MLP neurons of a small language model. Each row is named by its layer, matrix (gate and up: input weights) and neuron, and shows model dimensions 16-207. Each number is 128 + 32 x the weight over its row's rms, rounded and kept within 0 to 255. Numbers have three digits each. A neuron's up and down rows have the sign that makes its largest values positive.
Before each neuron's rows, "fires after" lists the tokens most often just before its 100 highest values on Wikipedia text that the model never trained on.

fires after: " ", "ad", ","
L3.gate637:133080077104133104143152177084135129120116143148107130120134126112087161135170202171118197167104126156127113149136214136147112101159107182116136106153089113096153111150132057159132133164127092084158183126158108109151108175123113139158087103075164117145118067122154157110115146126120127141156109143117186194100095173156148101093132141164130096134158115109133127079158105114106112134164115220092153117114129089122150135123162149098095082092065100094208081119139081112139104137115121127144143083164058133100093070125167092138061138077098090169121161160164142176075082104141125072
L3.up637:153093089095076096160134127117050143153142161137128097158124122140117145114146181169085182177086155242165146135133168150134129100133141132110112095133105134114111110108190080117132127116139071089159250127151084119106142153099105110183134105075131152134113059092159132160153128158150130141163142126115173189063127195157143124107097197131145109164124126089145139099117162148082104110151136172114141091137087124122109135158138128094105104150111080118135125100120110132168094081101068116073177094153110122108128114152149103112117144054114082132095133151154118165100111139135113087

fires after: "un", "ro", "c", "o", "p"
L4.gate449:115098149143101142125096173108143092139145159179148090120151142120112103147079187124098166107098116033130104157139116106117080123082152150133176117194114181100092206134135160097119086124112083140143088134100122175203157163180164135133139132183169099159174146131167101109201098103121135112098116087127135085160162133171079151199151064141120108131081098121131120040113119056146154148116106138149096130068115126133121141170155151159130116071163129213143165093119136152172111148089154101166167113109122121147139105090095100071163058163144117094102105111163100131093215178126149162
L4.up449:108134100141092071124144146082032170069107067199145128097154135121089118105128149141078137110080107099133117127118108120096090140117118119141107131143099134079130107148073117083162166081152110073106136083184137169095060165142134095108165119086064126156113101156151095073136062153094188111169143169110128181095153077122091068123093072119094118059164083109093122109169188114149151120192129183104100106166076154095128132134082115122108104118155115103156182122133045130140158145131081131089160125107106136127169141147134161143145147097144091183150110115086130086117127136113076113

fires after: "ou", "ar", "if", "l", "iv", "oc"
L4.gate34:165101089139105121116111102087094127151099085168099141101149095133108185127094134162100178117125076133120122174077112120066106083136099136143118102099082153141089152125139136170115113134085093086117160108082163149210121119150168135087150138112147169171199138124172106112102183098067170101112114176129125121118155130148123146186185128131148141074141143066158062105172084096117103093160127117089087096147139128143158178144174087041166137117125154141171190109085107138116103118167083154129164100182100132111123191199131063124139168114091118110112127150046092116125112088118153233
L4.up34:155130138136167137123177147136156149137101196109104099153123170147134140189138149082145190084121102124129154105155167132110111136112123081118140158021125110204142133181161147140115186182166147144109129074141143193154112106071163138177162138121136134138146159132170147115155139099060130114091125171159134151078088099142100110089106098134089084079191073106182128121203133104125143169163123106112113148155107129167129193156225106100116132148177032095143100149153093133123076142159102114058125164134102180104105158110136114147081135087164172149092148120103155136096172114124152148

fires after: "-", " a", "r", "a", "y"
L7.gate823:064064128172066127163129139165153132170106118143126155097109129159130174099111108127147129131089122125122182114160101145138161220118087145141117091130160138104116150105134104088119121113118117151169101092130226111163095132123111169109145081123118119137157097141132060167110178125089190156110110117137085177144136129152140091173102127128159079118090125167120161077065123140177091169157034071121133161162119064173118127100040127081115141149111116104216155147126132073175148116075119104100146101095086181105192131144127131065063139110144110123109149134065149121104074132146111150
L7.up823:142081117102158095129100086147073107120127143155097128134131153141104146154177119145158161150078135098147126128149119082124097194153098105104112092181147155183140106146089109082131127122139084151117143157150099107122117153104172162157087168097115101135097111166096048112169164127034064109116103133118158184162139054135135157064086147131115053160168073131156199054165196135159142124125127182166127139145142123144181130098136114071129100127131136080140174140150130118146155121134086152187098157168179135197141159165119150141107071152099099111197114137171125110055109095154161164

fires after: "c", "i", " F", "in"
L8.gate273:094114082168157166096080129128161053075090128143148112118101155091114148148103148102084161095114178093133115125127062178087111134051179115081168120126115111092097121108148127175147114076088117069217137134078147187126136091154132158105111099110139152153108163138138127146099117138103177140157101113103119143161108106112117209145109142151114142160095142148114117106151093127166184109113161167134132135018179189113135109133115150131079107111132125184133153109073037181160076172132119073218120114142072186102169124146150151137167132172138109175140144116117109160119181123075102119
L8.up273:121127135155136135154118116076181092141151062108172114097142148126201068079121176066120125089100156114125164188098141103115102096126140106105134067118104081110138153137205088173145121144101162122163145113095129133038129105184136125163164172077122154152142139140141141138092146132155124138099053100135086125159122159077111083166097149130136113128081130101134129120175133117138172079156139143146137100145126138186151138100139171116123050110159056170094173145097142108081114111095058144129102148166161145119113139136115102114151163157172071193089139179091139132126125068123161145

fires after: "un", "i", "im", "c", "r"
L8.gate211:116174107150166052115124095095154081127104130122130144146067159104088142112076161132094164162096087115036141084091092102114043093108084096110111155135123173137123131175131105156101125071063090110202126144088107160149120108157152156125160159205140136200159139101124080109088141162140147077130116115116101150141123119124116138195143089164109156118117147085056127061150116156155078096091129131095124117106140174164147109067104133110195143182128101183158143107117120158128131112065157077152121091126156084108149158153112125113076059171162112080123147107139188097047162150127152119
L8.up211:085129119176123129166115152140135135112091135143152134188161153100158083121095192116051102086150114100141154156095051127110130099077125111094131117168158124120118154151100165180063137185145083148128078148171124195086057097148141132117181126095143156101124180101141133088146119136165117059109139080160146097139128113094154038153102169080094123120116082108088120123106120156108156078177116125148098084116128149135142105105137116122098105101114129166108110095098130048143144104180114084094135081152167116096119144114132108211095122099146165166058070158132093065140150101197149089

fires after: " J", " d", " A", "at", "S"
L8.gate759:141159082155114106121102031130124164129093110176093090156077073135161162115166170146074216136116150204137067164160168150138137138175110090117163120163105100191178150086126165117129103128129137111138122092125075133162113134125125152140113133137134145121135116134125132145071149208138127108141135104139187101106165159112135133129170152111116086151127132122099120088164176153164167126128063110158175084103187126117092149176158136135103061128117123124179115143031142131162110140113144125179137130167191159112127133122132093136134112181146140159160104060120098127109146071075115140
L8.up759:111113113131134093113188136108100168126135143103101073142091108138087107144075069116162171143134130104097121093118090076129160203156162087168180106097093093177110123136082140153163112094140120158081089104142144188081114112118171127144117100153107089092137065136111154165167094080116166167140099120104083132124084125152141071077109094130130148130097084082166174114084099106175125124135129109134130118073201084133088106162132180121136128158076090082188082091167144138143109094159109141103113194114173096136136123111154191100093105143125148100185130107134155098086065135152124082

fires after: ".", ",", "0", ":", "3", "8"
L3.gate388:145144078132152151169131126124088161069090116105089101150125114122140142086135104131117186119152132171157125108113158088072103143148107140101114097189103188117122093114107111092117127150150137069135111109173156167146041133081119167198108094148063141158115037127120120104151111151172144060180154158123141193132143167105103125146072115186105090160122148153130101127151154156132153102163103096152089115138109115099100072153090122105097185130074119097163147150159182161121125145029168115110141071183114129090099110141128105146112162072159110184113167145161190161079134099204109111
L3.up388:115120123186156140113136127134099121166072145115082155144142144156157151063136139125150116121114075221164154120126185192121153135156120112125114130182117205102145114133119094147155075117139169097080099103159150145173087064084135155176148114104066178063069146146094087118152085150143136112162145114134129096096139146082115138127047167154142117127124154148119104172117109112141090069165117089103155122162151109130153115184114087160079078143111135148096122121144151138133112088124182106169129075132146126147089123148110103148098123131155133160079225150128189143114117087205180131

fires after: " n", "ou", "o", "om", " v"
L4.gate339:084148107142133167074096128097161158082134128183165187179103131118160148140100154180122154108134118126146079113066104100155139060110098152147078121119130116162132148103171147156081179098149085088166120154127174139095132111123184133141101098148144120159141189127169101118125208137098186166163172163160084169132165096168181098134141099110185103171117112086154039072078104154114072111149081118116112138179147112110124182089173151131071133095116136137192132138096170125155092110132143092160173069116161185078138130114133082085119091134082108170093132112120109136118123118134111088
L4.up339:107103128143164150100101180154072163101138162151162120090140153159092090152115142157141078077159084059148115148075076190188159113109119132109100122131184120179103130111130080031117145083162146128184130101173139127120092130180115114146113090162126085117139150104173019108206147108088172176176130106138091144124128100130140183098117097109128080117139087115129085109133105127159182119149115131125073160142124141166066156155087105141087133090090091135143120166103180081172176147160089152130125136100158156132150142163148157103051127106099147116096151100134100104121170145145131188

fires after: " st", "en", "or", "et", "al", "at"
L8.gate735:122164091187200189104165082129134162177158176147099114094100103155180153156114172108103140107123114181119147188168069146099100138162142166109198128074109105196126133154168134124123145117148076125104090172132141142145093122160148181145161175116142140144161141142087104163152061149109155189141095146032123123151133153094060134164115093138095129094129101136110175075142092132154101067094034142076114066142099078125122100076136170142128164127126213152109131110152108130111120153133122112157129132093137109128089069090142093089107094118116131156117134163143137138115096147081109152
L8.up735:110152097168119170210150115128164107136165117106158098086145091148125182106164109093125168130139175139072135081129110157133163105101096174103184118140100188104132101100163135149180156216136134045160129131174119157037110130113084177101129108160154149111115108104155140089159094194111117105153098120150117124117155194109109131101133117183103120111151117130134153136113133093113146135184115115128086116105144038134138092127091129107027174128107154153151145110090135083115164117101147124153172115097114140076105145099143134091151161109156083108083113088134155068133160121119173171

fires after: ",", "2", "0", ":", "3", "6"
L3.gate917:104134131147076161115135078089191162129132158149120147118082056146160093134133096137127208109081102076120141146088167153121123112150139182128083146171178155124136137104161080091084082076130128125094135155149092147156148044112174182170157104146179127125122125129144072107177195140178156186156146141119150158113120090125082122170128141078136107154101092097110115124130134115184150122147115098137150130147126137121101131222140158135104146157082097118132146124094151166132115071180166110108200102123132209113159123129153154099166157144143156165121141092108139124155110123175077104
L3.up917:203079112124057084080105115112099093139127115115093139152107116119165102084162073119102126056125182182120074157144116178117081172142134180128152120099060151119109150113084159088172097123146088125150049088210142164128142099140126203089116128128121187069120120113159138117090140142141100105068106147170129121091119114135062127092138089069109119074139134151105098150146069141071163189110107143128108166142161160180129089143086092139138123136114090108119155167112096130116155154127098157118128110106108180160175147160156114079108107150115142100090157141107141108111171126146110135

fires after: " ", ",", ".", "2", "1", "9"
L3.gate906:183115099135129171104140085080113194130134127117127098157103142107141145160075136193059132127126125160188126177088100101123095104097113146099171100168144134129141141148150092127127136163072106096120148143150109113136125167082148132113161118107130123128150020078111110190071100138153131111075180143144176188107121133076122143183113101148138187136108121076133144118119104113084125100193129151115122163126138102117171152122148131098123071095132055153163122169134167134160095103100146137188137093151165107105115144142181113140112086078121150172125136095130147171127114148143071086
L3.up906:142076126124112103165093106106166111136131152092119145129112164163121116099093055088124157122081125123168112099156104122121099089150103125148099163203109088147147108080120158185171128113117124136193219186177198081174123117173195124146108134111116104107113186138138089109138121151119100162167154054091142245093158064180136170083144103152095099121147146099118141112174153170090210165158074153126106141151123107134097115103146124147090071136055163079114129191160140116132106166199097126197117114159107111202129150086140149094158104162110088133169127133107148118132138150123067159

fires after: " D", " J", "D", " d", "is", " "
L5.gate411:164135078118137096107169077084101184086115122143118163137123099125119160115076092161150176108103096132049062139175191085094177192151060140148105086164097106111145172088162074184119092096158133093129151128130152110140156135122168126134127144157099119140139133161165144143082196131107171114153151167155069118092136158159087124168116056141127122124105091098142136068173172100178103130132091112155154147158189117104122172144078082144146122149088098122133155098073093143091093154102101140116233098155161156115157154123129114139156178147166072103100124118121190151107135142173120178
L5.up411:129151125111110051126119124175082142128084079170163157180112090114154145103064169196136128151098087123070103129156093096131125173078105113164130105157123102076096120089133142180078124131176116066106125152131143112120156140063147088144129110098084173149119083129103103163119126121066187102068060067150122114092119109205159046144168148150132113080137096137124136095127090081154119142192104114170153127094115119104095145177115151121087090105098145131194150140086090104113114097128134145094129150130122103153130129131143121112172101128124132164127145098095075174147135137158164201

fires after: " v", "ur", "f", "ou", "oc", "v"
L8.gate575:104137175135091137122118149201127098162137102138088162140111131114106194157149140066125119103137092170106103171067134121088141079168137124120093129128120156153151153121146153116090142103131207157137157118198119141211122169173177154108121200192172109150146135146188153076055177104076138088166129140184133194130142151130128144143169120145134087097140115124113136122110141122104119122118096070158126089165173102084103113171147069096108204113122170135096144168134183114118160096100154182120090109130122121134106144207164063101179104083128164107080096129095135138123153104153073200
L8.up575:159123122159127157183109114147125174142154152137105104116106124163106102137134153162106145133178145108138122065066106144089125160105095122136121124117134128114102133154126150083155129132164144156143140092072081192214099141147117204132111145171086089125105087127173098102149101121136220117154114040211151118163102071149110119107164148130075117180150121130056103087139159127170178171129096153075067133081160154145114139154156113144112165134081120169066130111134104129134142124129143121120092105180104218103105126091171140067113137117135112110097129100169129153157185134095041135

fires after: " ", " h", ",", ":"
L3.gate874:125154091144107190072168123136131174149136140122124071167143104130075103122153157157138128105108130126160134157099178124092125179195145180093176114173107093124134130159138102103122137069130148122113194108181138151148120108109105158139148090091097133119115081182204084187107152158135140089143156176154172206104119171082104106145115123122158091156076094117156126149192125135140117072169084153120159123128147134131088146139139170063127134123154133148205092139149150097154117083067093100102165072157111136074120121207169135133157149092140154142097110188123130161122082088168144089
L3.up874:072143108166084053087120121139072120124127110121128091189089141142102091083125103119110078140087164066080154194126193175122113132116141141122149144156127144097043139170114180126200155096168101142118205144173134129146117132076112162189147140119088148070145156140146066158133163149137120136104174156067151136125106180124126149107080140134135104152109138081112104182198093187111157108145109132098158108153129146160082124097066081072038092105106150128109121150117139160072153172068110079089123107150118126144155152110164181088136096128102110148082148114066124090135137177183097086